Weights of a small transformer language model: vocabulary 4096, biases.
MLP neurons of a small language model. Each row is named by its layer, matrix (up: input weights) and neuron, and shows model dimensions 80-175. Each number is 200 + 40 x the weight over its row's rms, rounded and kept within 0 to 999.
After each neuron's rows, "fires after" lists the tokens most often just before its 100 highest values on Wikipedia text that the model never trained on.

L8.up451,249,134,165,189,174,244,90,157,117,169,167,167,186,187,277,181,177,208,187,200,191,277,263,184,221,241,234,182,219,231,207,165,231,186,181,214,224,210,163,177,174,246,148,179,198,223,200,183,246,182,203,216,128,195,193,241,219,194,148,176,233,205,174,170,102,192,211,213,193,233,223,176,194,95,195,195,237,234,151,208,110,242,151,162,165,179,186,178,172,249,257,218,185,143,248,247
fires after: " k", " Sh", " y", "K", " K", "k"

L5.up288,188,188,249,225,179,140,215,121,212,185,281,158,204,198,257,172,249,238,231,139,221,177,237,214,166,221,122,255,206,178,182,263,176,175,229,222,195,246,191,175,149,213,172,150,282,178,213,232,189,131,177,283,236,225,169,151,193,245,175,161,298,114,155,151,213,197,135,191,230,245,161,169,244,227,198,219,250,162,193,171,161,156,208,240,164,190,216,195,228,218,181,173,173,209,196,243
fires after: "\n", " ===", " =", " career==", "==", " =="

L5.up348,197,164,195,321,213,253,200,206,204,212,192,208,198,103,240,227,231,183,145,131,182,215,265,196,151,246,101,249,222,194,131,184,177,182,224,187,195,319,186,205,197,233,167,200,265,239,257,175,202,182,176,218,211,231,176,188,218,224,216,129,223,178,190,201,221,154,156,196,251,223,169,224,223,191,275,133,192,199,284,181,148,167,232,222,203,226,215,199,225,152,178,187,218,194,236,186
fires after: "\n", "In", " In", " (", " in"

L6.up324,167,196,151,188,213,303,180,194,191,234,189,186,224,122,203,188,236,268,184,176,209,239,180,167,235,206,140,229,202,153,111,158,175,164,277,152,178,159,131,189,220,190,97,181,254,195,180,182,292,183,226,218,214,179,230,212,213,201,235,171,219,177,181,240,191,125,244,158,254,243,139,181,171,166,202,184,177,237,194,166,184,212,194,158,187,198,147,239,214,236,163,246,203,181,199,202
fires after: " re", " ab", " ", " ex", " conf", " de"

L5.up38,157,149,215,180,233,188,219,102,209,152,138,92,211,132,226,183,277,211,199,167,217,236,173,234,258,121,145,257,192,258,186,144,211,211,223,158,218,224,127,223,241,181,175,248,218,197,174,297,247,154,242,227,252,207,210,225,162,177,197,189,213,174,250,157,212,153,206,220,168,183,271,231,198,188,305,205,115,253,163,253,170,159,145,209,163,210,170,197,176,230,181,223,220,285,251,278
fires after: " b", " h", " Br", " C", " B", " c"

L8.up329,242,165,187,212,217,148,210,214,247,122,233,178,185,164,174,240,228,206,223,169,209,183,163,145,176,224,195,213,185,207,192,174,270,197,211,163,227,276,240,258,249,193,156,203,173,155,141,221,234,227,202,267,186,214,191,185,158,150,200,147,210,255,239,173,222,162,187,134,278,156,199,185,197,115,90,200,245,209,186,142,221,218,133,139,162,197,274,236,198,209,151,234,154,219,267,236
fires after: " Che", "ra", " tr", " Bel", "stra", "h"

L5.up719,159,146,263,167,170,262,178,195,246,232,214,195,170,259,288,263,186,185,184,186,207,196,216,234,262,253,173,124,227,178,161,176,170,199,173,198,201,158,238,238,233,216,211,201,207,201,172,196,242,279,263,198,181,259,207,207,110,261,262,194,220,117,274,183,198,162,199,206,199,114,196,136,192,215,180,233,167,178,313,195,184,141,186,226,266,220,254,156,220,189,158,182,208,194,204,235
fires after: " |", " —;", "7"

L5.up640,230,194,203,184,126,161,200,126,200,199,275,198,195,167,225,234,239,193,200,230,146,164,136,249,161,185,190,235,274,244,194,142,183,216,228,169,247,232,183,226,173,172,209,200,194,195,231,202,212,169,189,215,207,185,222,165,174,229,208,242,197,158,188,145,190,127,248,184,181,237,162,157,170,237,172,236,275,191,104,162,201,194,122,285,187,129,253,188,213,182,197,204,200,230,154,196
fires after: "\n", "==History=="

L8.up428,225,181,243,224,146,298,165,160,164,243,188,193,163,224,201,204,191,215,247,176,225,228,210,267,140,161,167,215,198,180,210,160,214,200,222,220,170,216,200,241,195,195,189,174,220,153,201,128,189,207,177,253,222,240,182,185,145,209,155,179,237,240,135,195,179,140,224,191,268,135,95,230,98,188,204,241,161,227,210,178,199,166,232,175,195,208,225,128,161,201,240,193,211,190,183,220
fires after: "\n", " Un", " un", " (", " im"

L4.up453,234,163,206,179,205,182,245,179,269,175,129,198,125,202,222,157,252,260,164,122,189,153,231,246,202,187,271,201,213,240,181,217,215,212,240,146,236,264,165,223,140,152,233,161,216,175,289,233,251,229,167,276,184,243,185,144,222,193,265,221,258,210,138,126,195,184,171,165,129,187,187,178,227,214,231,260,171,173,199,237,185,197,202,225,203,177,173,196,157,211,204,183,157,249,214,172
fires after: " the", "\n", " The", "-", " |", "The"

L8.up231,211,188,149,201,287,171,149,207,223,210,169,154,243,194,101,156,178,206,217,182,183,185,228,143,235,177,183,164,137,175,204,209,180,132,227,181,199,178,238,125,204,151,111,143,250,187,241,158,121,258,195,229,242,298,211,181,140,302,179,134,226,231,188,232,176,227,238,193,172,214,162,190,147,225,195,255,263,222,189,171,193,193,210,201,263,200,228,201,203,216,235,237,155,158,217,296
fires after: " |"

L5.up711,219,231,194,167,247,178,167,175,153,205,88,138,246,196,193,208,242,215,173,183,218,177,206,240,280,180,226,196,243,181,189,118,186,209,194,196,183,238,203,179,310,164,157,205,236,219,148,138,223,228,208,251,197,270,239,197,271,260,224,156,191,154,185,106,243,177,98,246,293,172,192,188,100,265,263,133,202,259,134,248,164,229,185,200,162,195,177,240,232,165,199,178,165,187,179,184
fires after: " D", " d", " en", " ab", " F", "-"

L8.up639,233,136,198,153,257,267,195,109,219,207,187,193,183,128,239,220,222,221,177,145,176,218,229,149,239,224,155,197,193,211,208,172,167,116,227,277,248,201,158,274,210,178,178,203,251,149,262,197,198,172,213,228,240,206,235,219,182,120,172,199,201,160,188,179,170,164,180,219,215,155,171,199,170,170,207,252,190,253,191,217,205,216,127,208,219,186,184,254,162,152,244,228,216,182,270,134
fires after: " b", " g", " t", " B", " p", " l"

L8.up732,218,220,151,293,174,242,148,170,181,178,270,205,232,187,241,138,195,243,169,211,210,199,188,196,245,207,231,170,192,250,155,175,239,242,219,230,211,187,203,237,115,225,160,197,199,121,248,197,217,208,210,137,214,166,230,215,212,228,235,144,245,193,95,244,196,74,215,252,232,228,166,158,179,155,247,216,247,170,189,219,89,237,109,199,152,83,227,148,183,223,239,205,148,240,191,244
fires after: " H", "′", " sp", " W", "W", " S"

L8.up488,185,153,150,245,195,182,204,182,223,157,260,179,156,187,272,177,158,207,242,199,201,199,161,157,179,217,223,253,234,204,199,174,211,176,211,207,179,200,216,250,224,230,148,134,214,177,272,230,211,164,283,156,264,189,186,197,278,191,196,220,223,229,67,228,143,154,277,224,222,182,164,167,182,216,245,224,222,240,258,296,186,194,95,161,176,158,192,184,200,213,236,160,175,148,185,214
fires after: " r", " |", "%", " P", " R", " ±"

L8.up246,208,197,233,224,192,179,204,241,236,205,233,195,176,129,205,227,227,201,244,213,200,217,201,207,137,169,208,184,265,181,229,285,184,185,190,198,209,116,221,185,143,172,101,172,221,241,212,204,191,201,225,186,248,205,222,158,206,152,192,221,292,160,259,142,216,157,291,179,190,179,132,124,200,168,188,152,264,229,201,161,194,274,179,250,207,192,237,212,218,187,337,131,206,230,156,187
fires after: "\n", " Pos"

L5.up437,256,178,225,196,167,228,203,159,180,251,227,221,208,188,206,247,203,193,224,185,244,144,221,125,187,159,251,132,182,179,184,151,148,160,184,121,199,228,192,297,248,238,170,212,179,155,198,194,196,238,226,229,208,210,228,250,80,209,265,147,253,94,254,210,179,203,206,169,224,188,207,215,192,198,188,259,169,202,216,127,190,183,152,182,260,158,261,154,241,185,202,177,244,163,228,188
fires after: " |"

L4.up202,176,149,251,159,253,204,205,216,198,209,213,175,182,201,258,204,260,267,221,136,204,213,178,287,209,187,178,222,250,221,169,174,223,219,235,229,200,189,130,233,267,152,198,204,257,167,176,174,224,189,212,294,178,176,202,194,208,232,249,231,221,126,175,160,219,192,155,182,182,234,180,154,162,196,228,256,175,219,234,209,157,214,203,223,243,134,142,239,266,239,165,214,153,220,191,204
fires after: "\n"

L8.up369,245,175,174,213,181,215,227,253,199,172,184,185,226,211,269,208,191,126,203,153,177,240,193,174,176,195,153,198,137,258,122,195,193,189,198,209,208,203,170,193,198,195,168,180,175,161,181,160,245,222,243,288,203,184,210,177,148,223,244,197,187,160,226,193,135,182,240,152,284,263,201,93,151,170,137,202,247,180,130,196,151,193,243,171,138,105,211,220,243,224,172,223,197,190,267,157
fires after: "ro", "f", "o", "ra", "u", "stra"

L2.up481,223,202,205,260,176,289,98,203,203,221,196,236,161,220,227,235,209,219,184,186,253,202,171,194,168,202,166,222,241,174,189,208,222,155,195,123,198,274,237,270,184,200,104,172,211,194,209,221,241,273,192,201,194,234,234,117,116,258,229,178,275,191,201,183,194,125,219,236,232,188,187,205,200,126,245,213,217,246,269,163,172,192,127,224,178,171,255,203,188,168,224,186,246,127,199,220
fires after: " |", "|", "\n", "-"

L8.up652,239,149,192,223,182,219,205,132,215,193,181,142,189,230,244,200,192,181,283,133,254,205,257,232,224,116,145,194,144,269,122,190,232,210,310,154,238,229,194,253,197,212,222,183,214,198,129,208,180,185,181,188,137,228,187,179,204,202,218,206,153,206,130,194,206,121,219,208,257,188,162,212,196,202,170,238,194,197,177,225,163,224,198,232,206,182,230,131,220,238,192,209,189,156,223,233
fires after: "\n", "."

L8.up55,168,195,203,164,201,201,211,149,255,296,202,163,196,167,169,157,271,196,196,152,276,139,202,291,245,214,167,190,214,218,175,215,162,165,237,162,131,167,156,184,166,210,178,195,216,138,210,194,187,216,200,160,170,255,258,216,168,205,141,118,229,207,168,108,208,227,271,237,219,201,175,176,222,206,194,223,91,274,173,222,207,221,202,216,234,249,212,139,223,142,233,202,178,175,220,187
fires after: " m", " the", "r", "m", "The"

L4.up395,199,122,206,238,132,247,242,157,203,155,301,178,146,169,185,269,250,202,198,305,179,160,136,191,147,169,190,241,241,152,212,153,209,201,255,147,221,247,226,225,195,258,218,206,253,192,251,189,260,227,179,136,177,172,259,171,174,256,190,225,251,212,152,170,197,160,203,175,220,246,169,180,158,176,246,245,234,168,131,189,201,188,139,219,190,216,211,258,171,156,209,140,251,214,173,230
fires after: "\n"

L4.up745,167,273,234,210,258,251,188,162,189,223,233,209,143,263,211,121,289,169,177,189,226,193,279,144,174,195,234,258,185,189,196,243,182,219,184,196,216,208,170,231,229,192,206,146,207,166,191,198,214,189,301,281,178,254,230,180,176,192,204,265,160,187,240,148,101,161,250,212,250,261,200,123,249,235,185,204,155,175,177,201,136,176,102,184,150,242,230,148,235,214,240,196,169,180,180,222
fires after: " and", " the", ",", "s,"

L4.up600,186,177,269,241,133,235,159,249,194,219,256,199,238,310,229,232,261,199,175,151,202,237,278,160,283,163,184,264,139,160,180,236,157,214,186,159,156,217,171,207,188,170,197,199,225,203,119,141,186,205,181,250,192,338,214,225,258,221,200,218,218,219,242,179,230,233,174,177,119,162,192,172,244,196,219,239,197,181,182,183,216,284,227,191,211,212,213,106,199,214,211,196,143,260,241,204
fires after: ",", "s,", "a,", "7,", "e,"

L5.up199,183,195,207,136,170,164,223,195,220,246,225,136,181,227,203,178,114,224,212,187,281,221,288,293,233,250,205,231,223,219,170,116,288,182,191,214,219,239,227,332,255,176,182,163,222,197,191,197,254,139,213,237,149,178,211,190,209,133,216,214,199,184,247,208,216,213,190,196,224,260,199,252,164,144,258,235,204,176,177,246,156,262,157,186,166,161,299,129,188,176,168,205,182,158,267,266
fires after: " |", " H", " h", " B", " a", " A"

L5.up289,220,143,187,259,170,221,178,158,125,181,237,250,181,150,283,180,202,195,180,199,186,169,264,159,290,203,190,175,155,214,200,196,145,219,217,159,217,292,208,157,174,286,132,214,208,182,204,258,218,156,262,162,163,190,220,268,183,130,245,129,249,177,173,148,195,271,169,238,220,180,179,171,194,148,246,287,215,239,198,164,170,210,174,206,138,186,215,187,267,226,218,195,226,237,214,200
fires after: " W", " L", " H", " w", " K", "h"

L6.up319,214,195,194,291,211,269,196,199,149,211,230,194,248,164,143,208,140,185,263,212,175,251,160,163,151,156,189,268,227,207,185,165,242,223,285,138,185,238,189,164,235,175,170,154,201,211,264,162,224,209,185,179,209,198,258,239,145,216,210,189,281,226,118,112,205,215,261,243,150,110,136,199,180,162,213,237,180,271,188,186,162,227,163,206,159,215,213,218,164,163,221,212,285,219,237,221
fires after: "\n"

L4.up648,223,104,237,229,195,264,237,196,177,217,148,209,235,231,201,199,251,187,187,181,192,121,205,224,280,169,256,223,135,122,178,208,133,195,144,208,163,254,177,253,186,179,165,199,193,174,189,227,236,165,233,253,281,215,254,181,160,270,214,132,206,126,254,167,190,202,212,158,255,99,212,157,196,219,220,175,260,177,255,255,167,170,180,189,284,165,152,238,220,109,200,225,260,210,117,178
fires after: " c", " C", " P", " p"

L6.up595,229,144,131,227,184,213,250,135,213,161,246,188,207,184,178,212,254,214,236,205,267,195,200,198,128,238,190,233,161,166,181,184,229,197,308,175,198,326,168,193,151,182,179,140,230,225,212,197,199,157,196,239,181,196,226,120,199,222,207,218,308,157,99,171,222,161,171,232,201,221,119,125,261,203,191,240,260,231,219,179,137,213,161,186,188,154,257,180,203,201,243,200,172,228,227,181
fires after: "\n", "."

L6.up326,202,176,170,240,180,226,78,277,131,189,229,172,188,186,234,198,163,186,171,235,167,219,318,196,217,184,202,185,159,171,252,206,136,161,190,295,228,124,247,274,167,294,214,196,167,160,244,227,186,164,208,152,162,176,184,219,235,144,142,201,197,168,226,243,129,187,220,192,146,255,224,155,206,78,253,262,195,227,149,177,110,200,209,233,215,126,184,144,210,206,186,166,202,162,200,258
fires after: " K", " wh", " k", "ok", " H"

L5.up451,209,224,239,229,169,298,211,175,170,262,233,195,243,174,278,233,275,154,243,177,252,222,162,219,231,251,171,164,238,192,154,193,144,137,258,97,177,242,225,252,197,230,195,234,174,211,180,202,217,108,178,234,195,196,216,188,226,180,174,134,219,139,223,159,203,210,210,209,188,175,165,159,182,235,230,238,230,220,170,180,182,207,130,201,247,131,195,193,178,193,216,183,257,248,170,236
fires after: "\n", "|"

L8.up227,194,179,208,202,191,180,210,179,218,233,238,134,271,240,213,185,80,240,232,178,225,243,269,176,196,213,183,160,237,188,245,157,215,177,160,171,175,149,199,141,260,247,223,169,251,136,271,235,162,207,181,203,183,201,263,271,221,218,191,210,214,221,95,168,159,149,143,226,226,225,202,184,134,156,143,244,194,160,267,243,184,252,94,209,174,194,174,204,243,229,203,197,184,223,158,190
fires after: " |", " R", " t", " r", "ld"

L2.up598,214,204,185,202,256,228,175,233,178,193,173,187,209,290,197,225,195,170,239,204,242,220,271,150,206,202,183,155,185,209,196,212,250,227,138,188,145,125,259,199,218,181,223,142,205,200,201,178,170,227,257,155,148,212,192,163,252,227,188,238,206,252,245,175,244,235,171,204,196,159,210,256,234,202,203,228,144,223,220,162,204,199,225,147,137,219,163,137,295,176,196,160,147,183,267,214
fires after: " |", " exp", " Rail", " H", " me", " rail"

L8.up644,265,129,120,288,214,219,229,169,177,180,241,149,134,159,194,167,222,240,244,263,139,218,197,160,196,226,192,235,233,193,156,159,148,211,229,173,189,222,177,201,195,203,189,234,216,126,198,195,152,152,156,202,212,197,224,205,140,149,196,225,242,188,136,193,153,143,201,235,231,196,176,191,158,199,177,255,188,222,213,228,151,208,133,171,248,153,168,219,179,239,278,249,202,278,220,155
fires after: " r", " L", " l", " R", " |", " s"

L8.up328,243,241,182,242,191,251,305,107,254,156,221,280,198,195,181,206,219,244,263,216,240,138,246,231,216,167,164,192,236,211,168,201,219,134,290,205,185,250,291,190,221,163,177,238,224,190,159,182,222,192,198,165,159,206,219,135,238,246,247,224,177,134,241,189,170,204,158,171,224,250,226,167,146,216,262,222,227,154,163,217,224,218,127,241,193,166,180,160,172,184,221,184,257,214,198,178
fires after: ".", "s.", "es."

L4.up357,175,191,240,133,239,172,250,159,186,261,237,174,217,154,285,223,175,261,183,175,252,265,219,162,257,166,236,195,179,180,98,104,203,205,238,178,191,234,69,240,193,172,243,216,244,239,229,240,190,185,233,263,171,206,185,148,137,140,188,184,204,169,215,164,160,179,149,215,177,200,201,142,106,191,220,268,147,177,147,172,160,296,171,226,251,177,218,232,158,148,178,152,204,210,177,206
fires after: "\n", "|", " |", " B", " A"

L8.up79,213,200,179,205,195,189,219,186,147,209,291,179,211,157,216,236,196,110,260,217,232,166,136,225,185,162,184,227,219,208,153,234,201,150,225,194,217,168,208,205,232,248,181,223,198,221,269,110,171,151,217,187,198,235,209,181,193,231,190,141,226,158,143,280,138,141,144,161,202,158,242,241,131,200,168,172,199,162,251,194,250,278,194,237,186,204,248,200,182,143,255,183,183,207,219,179
fires after: " Br", "c", "r", " R", " cr", "g"

L8.up724,242,128,244,126,139,210,164,150,237,167,228,221,239,128,255,171,168,201,154,160,177,223,247,198,188,177,169,199,154,207,199,196,185,142,198,244,189,157,246,194,223,284,129,110,207,176,198,137,180,187,208,241,248,180,270,197,134,263,169,157,181,124,176,238,225,222,216,243,237,177,215,202,190,157,225,201,244,242,141,159,161,271,241,188,158,113,232,243,123,255,240,242,182,188,254,210
fires after: " |", " 0", "b", " −"

L4.up524,172,147,215,205,123,258,202,176,217,156,190,204,195,169,330,187,188,230,200,134,223,171,205,250,243,260,208,180,205,208,207,141,203,205,239,213,193,209,204,208,149,263,170,158,160,223,289,322,225,203,294,115,179,138,161,184,146,183,213,190,205,165,195,159,202,198,234,218,156,202,242,220,194,109,238,191,236,226,212,216,144,251,178,216,198,179,168,153,225,197,167,266,253,181,188,251
fires after: " W", " K", " w", " H", "W", "K"

L8.up28,204,202,235,228,207,196,210,136,123,213,159,180,221,206,256,307,199,185,200,237,154,203,186,146,178,175,151,219,210,166,116,143,219,216,207,213,233,230,232,178,106,231,77,170,188,199,250,221,195,186,134,201,201,172,180,236,195,226,173,149,257,261,216,176,200,153,184,227,217,169,191,215,166,202,162,225,178,210,237,238,156,191,216,186,114,151,142,212,198,220,234,234,161,170,212,217
fires after: " to", " could", " can", " do", " will"

L5.up138,196,170,214,188,193,205,136,163,147,224,101,201,166,159,273,183,214,180,183,189,204,177,223,198,247,186,174,187,193,230,164,138,246,200,204,148,206,196,174,209,237,186,197,169,213,172,186,196,170,213,274,215,261,196,232,168,222,148,258,235,196,200,122,223,208,128,178,256,250,148,194,154,119,263,309,183,192,273,209,223,163,244,157,185,168,232,148,211,174,193,262,269,175,190,218,202
fires after: " D", " S", " d", "\n", " (", " R"

L8.up242,189,147,162,172,157,211,219,141,234,168,317,152,178,176,244,152,191,235,210,223,193,202,258,155,253,224,200,232,206,216,222,143,179,182,206,288,198,213,163,218,207,217,212,259,226,250,255,224,249,151,298,78,205,131,196,229,194,182,194,191,197,140,166,197,194,220,211,219,127,297,255,189,202,128,204,257,208,174,201,244,127,275,144,201,180,168,210,124,141,150,216,209,174,179,157,237
fires after: " H", " h", "udd"

L5.up26,248,171,174,263,229,153,240,166,156,217,141,222,209,205,153,206,224,215,259,226,182,214,166,189,244,192,204,275,196,169,172,208,166,204,212,192,211,188,182,189,219,218,198,218,221,162,196,189,232,234,137,149,119,309,253,234,187,176,253,198,272,268,147,200,182,143,145,222,191,256,171,186,226,138,206,141,171,222,246,232,192,170,246,160,205,201,142,218,196,244,209,154,227,154,239,206
fires after: " |", " to", " could", " can"

L6.up220,162,118,197,206,177,212,258,178,235,162,218,185,122,158,189,233,238,191,228,198,309,158,199,177,176,175,169,179,155,215,199,202,208,165,177,191,147,208,119,208,246,171,160,176,258,195,243,219,223,173,268,249,229,137,206,137,224,189,231,219,227,117,216,185,163,186,246,180,181,208,172,197,206,157,228,193,189,169,147,268,223,169,163,179,252,230,196,200,201,132,210,215,258,285,246,213
fires after: " C", " c", " Col", " Pat"

L5.up323,257,152,162,250,165,249,204,165,148,168,207,187,277,162,100,185,209,172,267,212,189,224,248,167,163,142,194,224,183,158,179,179,140,207,301,181,190,284,212,183,180,203,182,137,200,248,218,165,191,223,157,129,157,211,206,202,196,147,219,172,254,262,138,156,121,209,236,226,169,154,163,167,156,178,232,162,227,184,164,182,180,212,196,186,179,206,195,205,187,212,252,190,190,105,290,213
fires after: " to", " help", " re", " could", " To", " att"

L6.up604,202,174,93,251,245,133,240,130,130,247,243,217,146,237,141,205,168,229,263,174,208,165,241,252,175,210,202,213,229,189,221,164,245,225,224,249,166,202,220,202,213,181,161,134,273,165,224,217,164,183,218,195,146,214,214,200,133,249,166,121,241,231,188,183,193,184,228,201,199,175,158,299,245,183,170,238,160,163,221,242,171,243,176,177,230,187,105,248,190,190,276,102,207,218,171,201
fires after: " |", " ±", "%", " could"

L8.up537,323,183,131,244,204,230,202,199,218,175,226,211,192,215,176,252,173,187,205,191,228,248,201,142,264,186,226,235,145,195,168,161,234,153,146,181,191,191,174,229,122,224,140,173,195,221,165,169,206,166,175,204,140,239,169,253,250,249,182,211,203,116,142,185,171,201,212,200,260,184,191,186,244,151,221,179,149,220,246,199,158,292,104,163,105,216,208,138,286,232,178,158,207,207,281,180
fires after: " |", " h", " to", " from", " and", " ra"

L2.up661,232,153,206,212,238,307,182,189,183,148,191,204,219,263,191,250,245,183,253,182,268,233,245,104,234,139,181,144,159,177,162,172,251,211,154,229,142,202,257,237,225,187,186,140,207,196,225,151,213,171,201,196,198,209,191,194,235,204,198,193,175,202,215,180,231,215,145,208,180,129,205,236,264,180,212,222,124,203,217,184,186,202,184,155,144,237,198,229,225,147,192,170,157,193,225,224
fires after: " |", " B", " Rail", " estab", " its"

L5.up455,223,170,189,145,221,163,151,195,190,236,141,212,195,115,148,208,313,350,191,176,188,229,160,182,189,208,187,244,152,227,136,168,219,214,232,222,182,178,214,174,163,277,212,244,226,163,174,254,240,161,169,238,160,247,150,262,165,181,144,198,220,206,223,187,265,221,220,205,240,242,194,187,193,144,287,195,152,300,209,228,187,172,217,183,222,190,207,227,214,237,184,88,185,205,248,191
fires after: " to", " in", " under", " "

L4.up124,208,97,154,209,230,190,198,153,177,211,274,202,228,196,190,154,308,149,223,212,238,228,102,166,180,242,211,261,192,228,167,257,207,198,262,161,127,209,258,142,243,260,231,136,221,221,199,186,132,166,138,197,139,204,211,224,238,199,203,209,246,149,177,164,253,224,290,255,187,189,183,132,216,192,162,170,154,239,278,205,179,161,197,210,134,156,146,220,201,256,232,233,228,230,299,181
fires after: " |"

L6.up84,167,130,125,165,178,233,228,152,164,134,239,184,230,137,161,181,245,187,233,181,227,207,284,217,186,203,140,185,196,250,271,139,247,180,313,194,200,200,205,193,173,196,202,228,245,154,218,246,206,189,199,229,186,228,172,173,217,167,216,212,154,196,201,150,225,176,135,191,216,204,166,117,171,159,182,201,256,241,259,207,201,228,187,261,240,202,207,234,158,226,294,179,188,213,159,251
fires after: "\n", "."

L8.up573,237,198,215,196,198,219,244,268,228,165,187,184,278,203,214,178,162,160,159,166,180,167,146,192,244,198,186,164,211,157,264,203,195,144,268,187,255,185,226,232,182,260,103,230,207,201,234,232,174,197,137,241,174,169,213,172,158,134,219,243,231,245,265,230,206,190,264,105,180,215,148,177,274,246,185,179,221,228,159,190,117,225,144,182,141,216,306,193,166,237,187,128,210,167,197,199
fires after: "\n"

L6.up103,268,154,199,265,194,231,223,214,183,273,233,271,219,206,154,184,221,244,200,152,203,235,208,142,213,243,239,213,197,233,202,206,182,210,182,215,139,262,248,247,123,224,160,139,207,231,253,202,148,179,146,215,171,247,184,182,230,282,172,201,221,170,170,191,207,207,189,197,222,161,145,155,251,184,183,228,120,231,250,174,185,249,175,168,159,206,226,189,171,265,242,171,213,181,276,222
fires after: " |", " with", ":", " for", " under"

L8.up320,291,142,220,265,184,227,192,193,216,210,213,153,232,165,137,232,228,195,322,157,187,200,214,200,132,107,150,214,190,198,118,173,152,223,334,217,168,284,244,230,185,207,201,204,201,215,208,215,236,160,171,234,132,207,183,166,153,203,179,155,241,202,198,210,201,195,260,254,186,203,146,204,193,180,188,234,195,207,214,244,187,170,175,180,237,210,154,186,163,228,264,214,213,176,254,242
fires after: "\n", " (", " beh", " to"

L4.up367,238,175,209,230,94,255,201,137,188,162,327,195,185,184,164,197,268,187,197,206,176,166,191,254,195,190,173,217,264,213,220,163,129,194,267,152,218,263,194,212,170,160,172,172,231,217,210,218,209,185,220,187,193,208,184,194,253,212,234,199,232,211,179,145,208,175,248,192,210,216,217,122,242,186,174,200,208,194,158,162,176,214,172,249,255,200,258,177,208,160,267,163,202,275,171,186
fires after: "\n"

L8.up100,231,152,214,195,249,239,186,164,181,208,202,183,140,158,223,179,305,250,192,133,272,190,194,283,185,196,153,237,281,215,206,146,148,203,194,146,172,288,196,233,258,124,209,185,208,146,173,184,149,151,168,224,214,154,209,180,105,191,189,181,228,210,189,219,216,158,177,199,139,211,229,194,198,202,199,214,169,251,136,270,195,170,122,257,260,221,166,173,102,150,249,199,227,253,215,190
fires after: " C", " c", " is", " as", "C", " was"

L5.up66,199,150,216,285,177,226,198,202,238,186,187,196,209,225,212,205,263,225,221,35,238,230,113,163,164,192,162,224,189,196,136,251,235,153,215,165,93,242,205,251,168,190,194,224,295,145,169,214,215,146,162,193,149,190,162,222,210,226,148,185,254,123,126,205,244,213,115,241,206,228,232,215,215,216,227,186,180,175,215,240,185,230,210,165,219,228,180,162,199,230,172,141,189,229,281,176
fires after: " in", " to"

L8.up678,224,176,200,225,144,258,183,264,217,242,213,145,213,169,154,186,193,98,270,219,270,125,156,241,238,157,164,215,296,291,222,176,144,201,198,141,169,177,225,213,140,224,172,152,187,184,216,201,225,132,137,262,235,208,239,235,242,199,160,205,236,144,212,156,223,181,226,222,178,169,225,160,222,196,206,279,247,238,186,171,257,245,169,216,221,168,176,211,194,155,271,220,227,172,214,183
fires after: " G", " M", " K", "m", " B", " m"